{"n_layer": 9, "d_model": 512, "n_head": 6, "n_kv_head": 6, "head_dim": 128, "d_mlp": 1344, "vocab_size": 8192, "activation": "geglu", "norm": "rmsnorm", "norm_place": "peri", "norm_eps": 1e-05, "positions": "rope", "rope_base": 10000.0, "rope_fraction": 1.0, "qk_norm": false, "attn_scale": 0.0884, "bias": "none", "tie_embeddings": true, "parallel_block": false, "extras": ["capped logits"], "init": "trunc", "init_std_qkv": 0.024, "init_std_o": 0.0196, "init_std_up": 0.024, "init_std_down": 0.0148, "optimizer": "adamw", "lr": 0.00107, "beta1": 0.95, "beta2": 0.95, "weight_decay": 0.11, "lr_head": 0.0104, "grad_clip": 0.5, "warmup_steps": 447, "schedule": "cos", "final_lr_fraction": 0.1, "batch_tokens": [65536, 131072, 262144], "seq_len": 1024, "doc_mask": true, "train_tokens": 886600000, "steps": 6302, "dataset": "wikipedia_en"}
MLP neurons of a small language model. Each row is named by its layer, matrix (gate and up: input weights; down: output weights) and neuron, and shows model dimensions 202-297. Each number is 500 + 25 x the weight over its row's rms, rounded and kept within 0 to 999. Numbers have three digits each. A neuron's up and down rows have the sign that makes its largest values positive.
A block is one neuron, or neurons of one layer that tend to fire together. Before each block is what it responds to, as a language model described it from the Wikipedia text at the highest values.

First word-piece of a capitalized proper name split into pieces, mostly surnames or place names in lists and tables after a pipe, comma or dash, e.g. Se(bastian), Mol(otov), Ne(ath).
L6.gate1020:480547477512507508512510507531522508507497492501504541504481539461520520468477475508498508515471493516475507491494478496518445477521496486544538484531502551497513528528492537468505499535505451481483516497511473525523512492520503545492478473525505525469495520500502498552500503547516487494
L6.up1020:455533486491468469488471488477511541507483495480493466494513510494488492491501518498512502545468508494472517511520482492450520492509569509497492502470482479480491520533464482517509500490533465529485494521493496474519539525489518490515497470520465468505493503512501472451505507475477513523
L6.down1020:488488470512413483506509504484494455505481539520504477459490483522438493480523502493504495530537522505515549523468507510507516531503514512483470562462512507505452478435475487493469500511495510523517500561487510513486452517481485484504497507501469490504494484464486482476511499462502521486

Fires on years or year-digit pieces inside parentheses in biographical openings, like (1918 – …), and on nationality/language adjectives such as German, Japanese, and Greek.
L4.gate220:471522484445498503499512461529495504484490512499438477496485507484499543484533481471484522496456512509511484474516525504497519507487505459513418546483490498530513505509524482473483504487543488499465479498493484431490480453503469511468517513488491543459500505515504494475500468497503473491
L4.up220:496528518512501525489522452474540512493496495439519494470540507460508506571517470488531460548507482505516499484531507502547502511505495518471499517510510488523455465522472513489469491516515477529531505487486510485469521479490525470543505490499507463488483475475470504543503504524495474485
L4.down220:470519481519529508499515508504492477485494514478497469524482514513545519487509508550510491506461499506469510553510553545489516506504522497516480480464432480464546437485471521504520498511510491525485470492497487519521526494471520452481495521559533522513479478518475497524486510472468474474
L4.gate247:535500492488490488521550497474497515502497523475496484532503498489494510520510439478458529508497484516500508466441497464495477483481498456500473512497488517531513512480527489462503509519498520518525488461549489503485488504518525498503451525505507494494523513512514476544494529462478523474
L4.up247:513504460481468500479519519495493450515526492503459550461521528478493490493536547506503505510483489486507499523548484513513521496477538526459493532478452448490480493491441493523455516509512516487500523520515489460507515436511469534545534515500502490495495506484522524479520489524494495461
L4.down247:471473493535502541429515509488489500488515482509452528504527475481529549505501526534505530483513482514511497515543513542489528462501498513536499436517535493495512523489487520480530462481501525470512517462490474513544512506493475497472481507485487494456499530508541522474524504550525504474
L4.gate382:523475462518538516489469515501541502505500516511513502485496525495512533504472513488526494504521452492487485505489496490520496442426420508505506517437511485534471444447506539499493499441510431502511452503542473457496486477504514476494508522507490527519507452517524507528492463510517505495
L4.up382:511531512484555552492514483509493558491507486469475495548466467504549504499523528497521462478509474496499487467534504519457495542478510490455474527454502546501487473520523499505482466507491490513488488492492505475530520447487499504467467488469450505455472489513480536481518525439499501514
L4.down382:501464501466514464498485491514505507507507497482486506480500526524505501503496453515479483516486484504444550477477455509519536497526529488502534495529493510503472486502501495498523493464505518525517483481478484517482523511558509535485494487509527474490504541509534508517490553522511503505
L4.gate1027:486497481480502536529530473484488512513497485520513501521527501485480519508535520523487439494471482476506477506525493490529510481473525458493504490476490499491519491502558513491485489476539494531518485516533504493477533461491549468519456501471573519514537492488515565485467487479523504495
L4.up1027:550543494531500570465560495490520489542499498518470548454441491489478516540516489521484489503543440491502518461481462495494487527498510513503500510467494469456549528490502468502494518485514488531489486524489483501499494480496496509485484493505475508493526515514550484484447539468500472420
L4.down1027:498486519462522480529464515481508466464484500500550495530480487510507490474469496484519466490483503537506509502506513486526503495539491483472477476571517501540454453481518543481489514479509511464521496491543517505558499506487505516494495492479492475525478498494464512448541474490527514498

Nationality or country adjectives such as Italian, British, French, often in biographical lists or parentheses, plus four-digit years like 1935 or (1974).
L2.gate704:514512427497519529521519492504499507486515492512548495495484520477446504521509499523550492517535435531505521508498508442521539491473404509511492518471469492507465475495513493517489504500537487481500499471550445499510491501512541533523505495524528489466488524508497481499506464524518508524
L2.up704:444494509515529512489524514501556496471505480524493483449516491458496468584455471510503486491480472462499516475489509505508527506541490496477561476487491501495550488471502489533502519494488503490481460473497491488518495512485484491536533487461558485519492500510462516548528484507498507509
L2.down704:522482504504509526488491492498550508491519440461496491514505495528521487547440507483502517556495481486498502502508509487513553499533515525455545481533535504496483454507492476469483490557530516544483548513524530529510513502504463510492480484461534477504513530548490502495535498526511479482
L2.gate886:477502504544523542476475438492506471559541494526529460509520471550487562540536473513470540507427478497464542492553545513496530498506484529536501499541486481509480509533497506495512487464473494523494508463468475495498476478508510489490487473478462486482489512493498499515496520527519518491
L2.up886:469497506495454605476489492503535486480541465449552500538471525547541521504505515527508503513474510494487510506583510487457487502555528515538475512503534490475519503515516538526504459536527523538524485518455512519508463500511500470485531498509425450499507474473496493523527472503524502488
L2.down886:527495501475511434535504557480495534511460503523442509467521481457483468491511503488540497491519496484526455513438449539529479472473501475490526462471493491481499496503500483501474504479500538459516519500531509484513488525518496490473499525489575528531493504537527543489481474492485519497
L2.gate928:515542489539512502521535491495477517512508500486453489520477471499482519504527475525484502526490514441521525504522473521502498532511469558520514482499476496542531494550508497481511454543511501504546499474457494497512493496542480523475488492460537490466484494497529501499490481516492536485
L2.up928:487490472471512555534488509478477508526493483494511508487459498521444479479510511528485471499505489509489523534552517506440508509520525511535487495459492475487545500515520490486499507552542477533498493495539514538526495491538468450526527474498496522463489500519494515476495527504545531520
L2.down928:537503508505495502538472497540548486454497555491497502510506502449525514504527505510500509494485519473504476499500490509512491498511492509463497509546486492475476522501492503505513485428451515447513487483460475478514515516521513545481511555458493475528526457507518472509528477508478496490
L2.gate1141:442525463530515487538491492519522494527512480467529454481460518491526459502456527525484485495504492530506501489523478491519519504498493498475509534527491517491524461517498474500500494452543473473492540462468517479467499491521505466506504493526487518508510504504551536454501508486521487531
L2.up1141:495527511531502565500522497469503493486492529456495452519512502497476480491479504498502468529471487504534531504492523499509470492456465516487528495512500512475482513458545493461463514520485490497503485539497510500511523492491534535487514510476485440489474507497489490523511504569520458471
L2.down1141:503494487463522489462476495506456507485505479554482539509501493494496498512496476491506494493514508493538485520461505508474507513537517499474509457502493477529496495477510507497508488494505480540496447495510470502514525517525521518493502539493538474513479476521438530483488470449503514471

Four-digit year tokens completing a date or time phrase, e.g. after "In", a month, or "born": In March 2026, June 28, 2024, born 1960.
L2.gate216:532507502506502492494537528507520528532510507498508524463521520484502479490532495480468526485549488524513512532521436495516505502499438503500515523475503527496514483533452520556501532548486467468505476496491499523503492530466432532464486511523534501544510538495527535532498517507521485485
L2.up216:476499534492491498523508452468486469528507490537476488524514478502489522531499515547471449470448495486507491447519483490514483544531520515511481503517498469502464489490543519474519489497475535499498488458526517517515489463484512499508525491481483505502560518527469517482493521449501499485
L2.down216:490488538467509503501485520517503536507449475509508514497501498484545467500499485470538476488555479509511495501532505516487507471468520494499548441488502525510494499499493490496420513521483410474463551509448513528535500528464478533472458487506502512519467489522509493548485447526516481495
L2.gate401:496530499521478508512512511493493497531537453501471486522485508464553497552506481533485488459519514508504562492547484502488465520534512479515512530503495465543493473541484492471469528507485489497495513525477461466489510490495484525512498523523501484478527514505486497480479482480465473479
L2.up401:468552517503488497548503504444492475470541505519500511495515512472509483484539476526525512523498546510509514505510503527500548503478497542496480523481484528516502494516497459475502493526493517530505480576486490536493516491507548537501518491507496518465503500462532532541522475462508501478
L2.down401:462498506478493486484517510512469579487513471473485462537481514517471528512490509468497544514514495523502476537487512489529500514478489503515539463502469509477498463488498529496523504498502491509464510496488492508483507522509444513486492513500544513528469485536511469494527482507528480541
L2.gate516:468474457511488491539490459501466537517497527517482494483552512498518485478510536499513474486500537554526473528460485512515460513503497529476518515458494507472504495477498494476488460498540454484494478558524446516481503524518485530509505493537552566499486533504542487469496511503486528485
L2.up516:507489521547517509483525514464526502492516511488508473503507551550496514513497492492501514514494458567514484505502515506468548531471481523481485486490535536477490514474470487516522496486503495497484528526489515539478514510538481503487518449506450478510510474497534487435543503487494504426
L2.down516:519502500482492524521479521510489517494494455544463478519493494508497582516502500509505504484511443493518459521523535485502492539463495521494483487488479446494472473535493519531549485492504514476487525525522509481507455508454505521466496473526505466517510510477485518485503470491498502496
L2.gate1131:457507525477521497493516517483518472517483479466508505526539532478485503511542517460524487476523474543472539465481462488520488525507483518488504553496520457529517489525469493461481492519497500527494460468506466478475504511520466543499549502502485482516520529496518512515442474502471479472
L2.up1131:488513510499548516466486528475529475476520499483471497492520543498455524562503522499514520489516441494524506452508497525524493519473473497485505516461479508556461511482473496486489482514520524519504493472515524479500512510502496507505549509492468439495502500532480491497502453533487536508
L2.down1131:546470501520481475491515472531459502504510459516495497471477511509486516495453518512506513489513508509520491523515549559493539522516502441467515432519494497478508432456475503527510475522492479522523549547505490521510501463518473470481525481478542535498500502498492497517528511511515520530

First word-piece of a capitalized proper name (person, place, team, brand) after a table pipe, comma or list separator, as in Bel(arus), Kir(yat), Arn(aud).
L4.gate204:471525531525507498466441480516519517523527471480505492516479522535479495480473544456495477470459522526507506486529522476490485485520501525476529484529533522505501514488525490482511509466509481504512514481464506473528530504491522507484513521472537488514478519521463524468533528514453503482
L4.up204:526504480491530513472487442499540525497496519489512493502494513501526506471518512502501479495444546513509501473526514509546506489528512486476515487545505520482477521470530503513515499487573506522505503503496504447509503490502491499496476537439494505488486481501470514453511493507528541491
L4.down204:506495505541496487519519551508458460456511492534501485521476507471504486526476552544527518503555496494498478543498496493492488479496492498498474538463480503588483448494472500542499529538479494500429477489504519519447446485503524525481527463570511480542497551480528488523465456470505500503
L4.gate639:487530502461509477489515480498562581541439445519457501518480493518519489461508490464522490504474516505468475492504516483507501482517513514505484520526501486469478491515540464535481498482520468501510494518490473518475530456500519493522561502537520512462506515439489574505488513478508461519
L4.up639:471490467478536495526454472500488529525502476456463511541483489478514497479542472449546490488462505496512490507525532486484476504558531522491522496559494529474484511491514468497525518489544529519465481496514509520501528512572472479497513468499535499476481466510495504503495521451504511505
L4.down639:518477486481481515499506561495482442468506520517513494496537496468500508511494556532483507516509504504499523550520476490512456523482495488525473512470497494605504438503468535508494523523480500476451508497526519515463459493508533474504490476552493538528456524498550472455526490492532485513
L4.gate871:514539478490447501521497475521490546503462475446514487483531498509522506500471566481506488501483536540487478457533514490522502504499509500519493519502499487516519511526536481497518483465518541548546503491513537468499517459525502449514483526467509495473492464542486513490530502523505506484
L4.up871:494512473484473475471514508510502530504478481490525485490467524510522544486539518475485531506461487549526477482548516479505491476478468511485471513472491510506530505500499524494505528464526528494557489497480506456493510439463492486496470493522475502481497459482506542547471513485457527480
L4.down871:516496504486504504476505558521507461464495544544504475530497477509490457523484501495480506543549462483496455542493478542499484501488545497498481530479523483526443466461458520494475515511482492478440473502500508517499488541517536506469541456520507508508502545478511502507477493474504500474
L4.gate914:476477530500546492473517497492478544500482504466521502496500494518494524504524464414512453506477526532486517495515499500495518508529475498489499501518547537521486478531475489495506490470526569516475493473498512523483529495536500506522470505505526488488479486506507512505528491465491527455
L4.up914:489541493519534514498512467486505489478491479473518491490505487486465444488528520524482488484487526513491496461524484524495476498518508518455512498510504560456492506541515503497521494524533478474519491525463514526514511494511502498531503485492405492508492539486511528483473489549513541496
L4.down914:490539475482494518523482531549501460505543465604504478506534535451462507506483532579482509470524490493536483486491526496494485516486491497504512517495473487548493504461513534523491510522484457461480522530516472487451492483454499498531522477481505475515489496459475474488489498513473476552

Pipe separators between column names in the header rows of markdown tables (e.g. after Votes %, Title, Recipient); weaker on each in "each other"/"for each".
L6.gate966:493518541499504522507516446513471524522495486542473520544484506491519532499474509492489531463531493461519522527464524457497510469477499487502464500474562489523466525489508515518541503489538534496518503489537482508510507474501516477500485510522491504488524500532515428452513475523493498544
L6.up966:504523487472503493500517498515530498513497496508473497487494513510523501537475477470491477492502473512488518455499484489475499489507502500493519529530497462533485472531488543520490450503560525553551557563510479488525483545511466575496512541499532434580502487546511502508450476518517485504
L6.down966:523537499499509513510495462503548455514538505508481493520449533471489504469472522508490482485505508502460459458500521471506501497502456500480473510519511462514480482505500472485471476511498531496517495466514475557515490498489499441516520449525498517499556493471492463484513470499470513446

Column separators (| or ;) right after a header word in table header rows, e.g. Candidate |, Player |, Language;; weakly, mid-word pieces and auxiliaries like not.
L4.gate587:518480469456511480488484545515491501513491541479528512509525542510484523512460531523471532490532467510530491483466462444539500454506508521534521527505507491506516514491506544517495489481499503499528508518496539490494471470530479459509476511518516522506489467484518458500492501541437484513
L4.up587:476446517497537492484511482523551476480463494496493520504472506498519492501511498505545495510463506472469491478514532552501524507483509539487524525516517509541511478469499493512528459473500498484539525474487555479465530499491487492529482492501473478493519459535463506492506493482525464520
L4.down587:538500462496521485498487505509483473528505500507492525474508498506500490490510524494507505482499528516462486470458455483469441526455511517491485480505503473543543482501477485528498483476529533486485537475501488504504511520512534490517466491494516497483542474482482500530540507488451493465
L4.gate623:478490465509550519487524534507524549531458484516458532486502500506512473520479499458510508519527488496490509457491462526515494496503515519506517556483518494508487482502460510482499536492512512477510509492495518485532525472490499489480471540502501483557534507527533511517518495504464491505
L4.up623:489516474500486521462517503535509508483481497499535526528499522543555563499590529532509516529495494477447498496504460505569514523516526487496514492515510502460456453458492494499488483510498515512505493468510514516503476500466488480490539533497469545526525481500496509479485467517492518480
L4.down623:501479471502449469525523498506480520442548459523506489520490544527518555535440487492565518502549505438541531488486544551465522472480507506495547509517524524499508510516506473490484498488509499482466508559496508507477505492519507528510453431482494453531517508465475530459525508470515549450
L4.gate923:430545484511502521436504503515515520482515515483449503451464488442518503508492545486490521468467483469551501514470492489483543451504425502460504525472520487515556480481489498483491499488520481468484521480552506530546509451479505522469460519527509493450514479505501496497449480518472489491
L4.up923:511473489468516532505479493487524488499464464484494471493484527519488511513490487483545525536508472470469482531490465534460456444489510501524530522501473484539517486502488520492500502489463436517519475502494472474531476516474483535487481510503541527535459501522476482486503482522491480495
L4.down923:512511450480522517482525507481483460510464495490498493511503487515515483524469517517524518459492525467495534491428491487494457483523502469511499506487543551519503478509511505531500502464505502518488475472514474523519496489528491445481470533491476549478514553477482480477526453474460465510
L4.gate1049:510492487527472517504526528516467519513498510497473506498485501498500523504509467467453535537481541514505506463484467517498504456487483508512507516501465493514494486534501522493511494485516545516502509453520518468493491501516476451462437507529513579475499530477517510460513528496476562472
L4.up1049:467509478485537496505532467528502482554522532508491510470444490536488503517466520500488471515511532493526495432472467525491507462464503495485460483513518462519514541491491512498507439519483479478529519506521488477515445484473541475545502514472502500482500494501493513521510498529544501545
L4.down1049:562465528515504489495537492498469484494519479494532511485523479495500517484473551471509496495508530533504559463500542461489482464494484485458475541483485476487537485497485518544499473480485483532480535482502501511507474519494485480505512488434494522534473517474487522488531533495488464445

Pipe characters between column names in the header row of wiki tables, as in "| Year | Title |", plus "==" in section headings.
L2.gate133:537531511470481521494483541500539526502476505565497487501459501519507518486492521489514505490512495513491490503502491472485515461470454492504518519470464475517476491487528480516490495523526469490488527562526490469500468469502509529475487504524500490480499514521497514488484513490471464517
L2.up133:497449494524510479491488522522508529475521518487505512464504487469479491525476502501492517472504466498509471522535471515481551515508490479535504547461498482524474505491505509505526491462534480497489527501501511508456511508523486513507475525495530469474541498480508462492511545492502509505
L2.down133:531513519520464510509478480498512527523498507485453491513497499490507528504472486507496522489467483504503449504482495526483459476477446488519483530488485431501531531490507516514493480495526511504521513538517502502471469480503499530498492481482493498482513511498504507540482536515480489514
L2.gate563:529495476499478475504511487524516518447485455516527473511445521502514500511483527473539468489499481507474477467467474508525504497493481496510551533475465462500505464502491467490445483503533481444509540508545449461492494521520472537484469510503561455501535491481513536520480479554442546505
L2.up563:552502490485502529524524493491489488526499508473479487548442512517514522496494549510483493469526466488509493481477461484506498525508483514481519492499525509541489471499486476519544506528495524527520540509527505511496496510447484474508465510501489497540511508511459474482479527496502489562
L2.down563:522495502498509520556512478494511511507490531523536487534485516517519490515456464523509470470473473525481471470480511527490491525474505494529537460532518491533439513483475484517487526492505491485480515428500510496519473474476511523505435488471534528498509497468501524532537513515521504499
L2.gate894:510484469500510505560525541506522481496482499513516473486492515443509499529456437470504496485470473507511495486454436493481545466519520485515538527472445485517517487479505488529505481455496486501477468512535509493428493513508465485503464515505523491486542548501477497533528493475513503489
L2.up894:494472485507502478465484527513507497526493498539483493518501500487448507452487523524459510524491495523515522475471475469535512491509518474519490530466480488521495497480504555503439505498498448528460495483486472464502493516508515524517485478503490478561537447505486514517526504543502492531
L2.down894:506504501486511521515471491494501484488532504484507517488506477493475536515462498512476514495508496537530471464475505558533467511502511510499482559516484501561509470508466545506460458483489498482469506468485471462549473467459516478513438496469471485470490474537483538538501547510477498507
L2.gate1229:518513496464517482518542538478513513503473460470495507498513511500492491527476506532480548458549465517503503465502526533474454513541477477506520503461479474508543446506462566531523498453512485505466501532518483484485486529533486501481474514507515467503530472523535484488483525510481484489
L2.up1229:499546467540518507509506485525496538527500472474475507506489491522518472511512521515490503520475478490471485490479453502530496514528505512500464491456458403522541521501512507523518472489507486481546462506489495487511493540469528495518539511476525524498504525496459493516513487449440503495
L2.down1229:552498508506551520525545469502522479491463523490492497502472512515484518522460478507501457497518491536543525512495539530448479545485468485521546497502514510537473486489487499461484486466475510498467505499491473462514514476482510464510488466462489513500496460498511497491494552519514489532

The last digits of a year, measurement or score that closes a parenthesis or table cell, such as (born 1957), 60.4) |, 18'54'–1930, plus closing quotes before a parenthesis.
L6.gate1030:512492496532528555533544490552554496474506514512454493530479469428452475514534470502490522484496509493513506517481494503520479465496512514498513528495529514500516461507495486503500515470502495505461478483514462478462471471502502462503438532483531546493458476542517529515461503554529509515
L6.up1030:522537520496514489506491486461495533487514504515521486484465494505489533475497513536527480534504513487474492520438513514524514469498515452501512517495481519498491549467510489450528539520466498521541489512531498468495430489541519497484437524516474529501492502474457491494530435474474532477
L6.down1030:506507478508460492551508496490506511450527487501472507505464490488492503514509528505455491497490490515525504509470492524523540539525491464527538521527526464482514520487475465460502506502493538443501512511495451481495531506502490457535497503477490475483520513538492508492486466495501507505

Short first-piece tokens opening a word split into pieces, common in proper names and tables, e.g. dep(letion), Os(asuna), Ay(lward).
L2.gate2:504457531476506500539520513525509498506479500514529552475502540490502511466473500479503496459499461521505494525496494475495450467477498515519465530471504479533505468505566519517543462504531450486457538528502454464490501496486466501525498483534512529518509468506485508508541502521522474511
L2.up2:532532477507470483540533485500482545516533520521497425495501465531489487491501469517516487484546501524519524489524502490505485471519523486474525492500506486514491517496504535507503485451513491553535500479486536535471517513500530475477475517501539481450459502517491474456460519494512492485
L2.down2:536498490471439516495498499527480517506510524562521437475501496522528475511492455518519550473503429506489491475516461511481512440519519499477497505473500476520490485531533544532511502477512548504493504490539479492502502493485489517479472529516526523463479493569477442493510505491503504509
L2.gate367:474494491475523499507528490526512507508461483523471538478520471526536473536517547510488503503520486502552495498533541470463510453484480537493469490531490475475528509486506442508460490500534476513509523500479495525480510470482496502486499509503545494497523485530503475476488547493465485529
L2.up367:502474516514532512532486462471479568507523492488474518447494479523494471575466496494471512468488492554519510493463510488478508525557456548491495511535521497511470470474481513491511472492493473550537512514491493512484488524459490474498477465485520478508523490523486505518530483472495533505
L2.down367:497509519514476489500484484508540491474516507485556510505553520488531500449497496499472499489481512461488502475511507506501512494467515462500549492495477513456475532490483499479443501506510502471467499546492500509502503450545512525532483492513482550509526531492579477490459513509478486522
L2.gate427:539484529494552505503476519518476533490505504502533562536479477517521511500500484487491503498468507502529544527548494513485498521476511521498505515524499518515517525493536504481527479500509511519515550481517530561467555440476464519503517514507531499482498501515495464494468494548467512452
L2.up427:495506526492517487476472502478546496518492513529529527527506475514520478465553467513534500490516501511551514524480548511508513444488496514512521492501528524537498514499526534508513489515519495495485479501492489482529483544542508483556521493492520533488510466452498509511502508555538486533
L2.down427:547485493494489482483511509489502515500535507502489502483488490487487495464502482530477505472485525503475566460536476449502501506499514520518529476498507496478475486500491499569501464508530522450510525535498498499546492474500525506489491515514524526491492515534564503543518533525460540517
L2.gate1333:470495541497488514507517471467492486506522537513487443522474480478515553482523484504479472551467529533472547523512538529461485492518481504497478465533498523473497510506490462451502486531441494474532504526506536507529553496499533533458468459458489482472493477514495493553466521476493508466
L2.up1333:473480527513550569522480492487551504547523496501544527538491508483493492512447511517557484488491485472506569498503492538495492482523480512515462515512508515516524498506513459470497490439477489502534490510524536431471498517497510508500504487519533498537529486474439483513505489510497514551
L2.down1333:507511472508469449498511522515480491485493513522467470443507523512518516478536492524424528492490477536482479518505518488492517494502528500485522512501491467475479497488470540497474514550479500515465503480470464545565519467506490513505511513474479493467473532528566535494511485492520481439

Four-digit years ending a full date, usually after a month and day or comma in tables and lists (September 26, 2013; 14 June 2012); weaker on final pieces of foreign names.
L4.gate144:494494510505465510486508481481487527515448524500473488507489519515521486502466509514549490465505477513474475498529446471500437510515496497512465526495463484480485523506490496528496495499487505481509517497495471496517465506483501536508503498484505490462525487481549508515508504513505498442
L4.up144:462478522488555474472486495465498508516500518467495489520472520456496490505535533487511445487497503477504523476499538512498509471567516532456504502520538480491490526506494436479495466491534483507468483512485515473501539481504545490531485508494450501507516505432499536509541486514467528485
L4.down144:513507486472488554525494450465445476480514488509473497504554492524495547507488468496516489472461515517524494504446509511472521508519527497523457458509523501443518493459496528525502477484523490532524514514468521515497506454507499505461468522482485469487475448502516528458466480489540523502
L4.gate300:517462498496518506524517491471482499477532486473433473502499491483492454507518459505483509477505556538448476501516479465512516492484490504505485497503467500481517510567488466480550537539502545496476466499486506506500476543475500481521513485504514496458496518528466485480497480480509474507
L4.up300:478489539513502496471474511507504510476509495488482490447508532481523461503479513528519477485510451474513505493493526468514508466521507502489516503459521486478483528527506519491521489513498524476492533498494496539515474498537510531475463500500517491470463480480505464492520453546488482490
L4.down300:503498451468497531479525482518509486508497514511531498541488505511474541522499520508554459529529540536500519508518482507539464516491517450497459563534493494567479489472504501444490513468524494515525455489522506483491553481510513546491505502454499508519548497495538502500470456487556472519
L4.gate719:501464533515485512477497484480505518476537516511452498474487489475494475488496491477464484494515542517495492493477486492454451518539472486516558526530460487508532483512495479476508489548510486507469538484468462480513501508481505486522471501482514462512533535511540501523482526490491476502
L4.up719:522468483493487491488504527490499548505468533496492505526495475494456517498504513464532462459504475456448484503527510518475523504531494520448504511504450523544499440540505514501478493497456509467456461521519513516508525501502476504488522507495510445484489535494522468506525542436499482503
L4.down719:529531486505482526502531485557507514492521413465527461545500474538526539470495465523469481493509505505468515489510523487518484473447499533504494506517512477492479492435455521497478490485472487532463521499522504473563478505514498479446518465485498564517469475534514507500540460484494556453
L4.gate1001:519518461496520532491507448538509490487506455461530549472506486488494552517510491492511492501493471501520491490454541508485518496491545534496533493534478496502467499488480512491501504523531490556486531469508462522505466513514479486457514518488513539519493469528515492489545468531464504503
L4.up1001:476503491480474508481500510502538482486484497507519534521492549575486485477471508484525528510485485497513438522506501452523440489473507492494453544514518463501462460524477503493518522487513505520537489496478497450510541465478504546524525478532506491469508506496488515521506479488489497485
L4.down1001:505508489482511531479468484517487521509516477508524550521521482499506539530511462519551544511518501491505465476530542524530548498490530512482508508496518496494454475470507533465480545488521510550506562478526472492526497513553480518494520478493495502510518501508520491510552495537459502501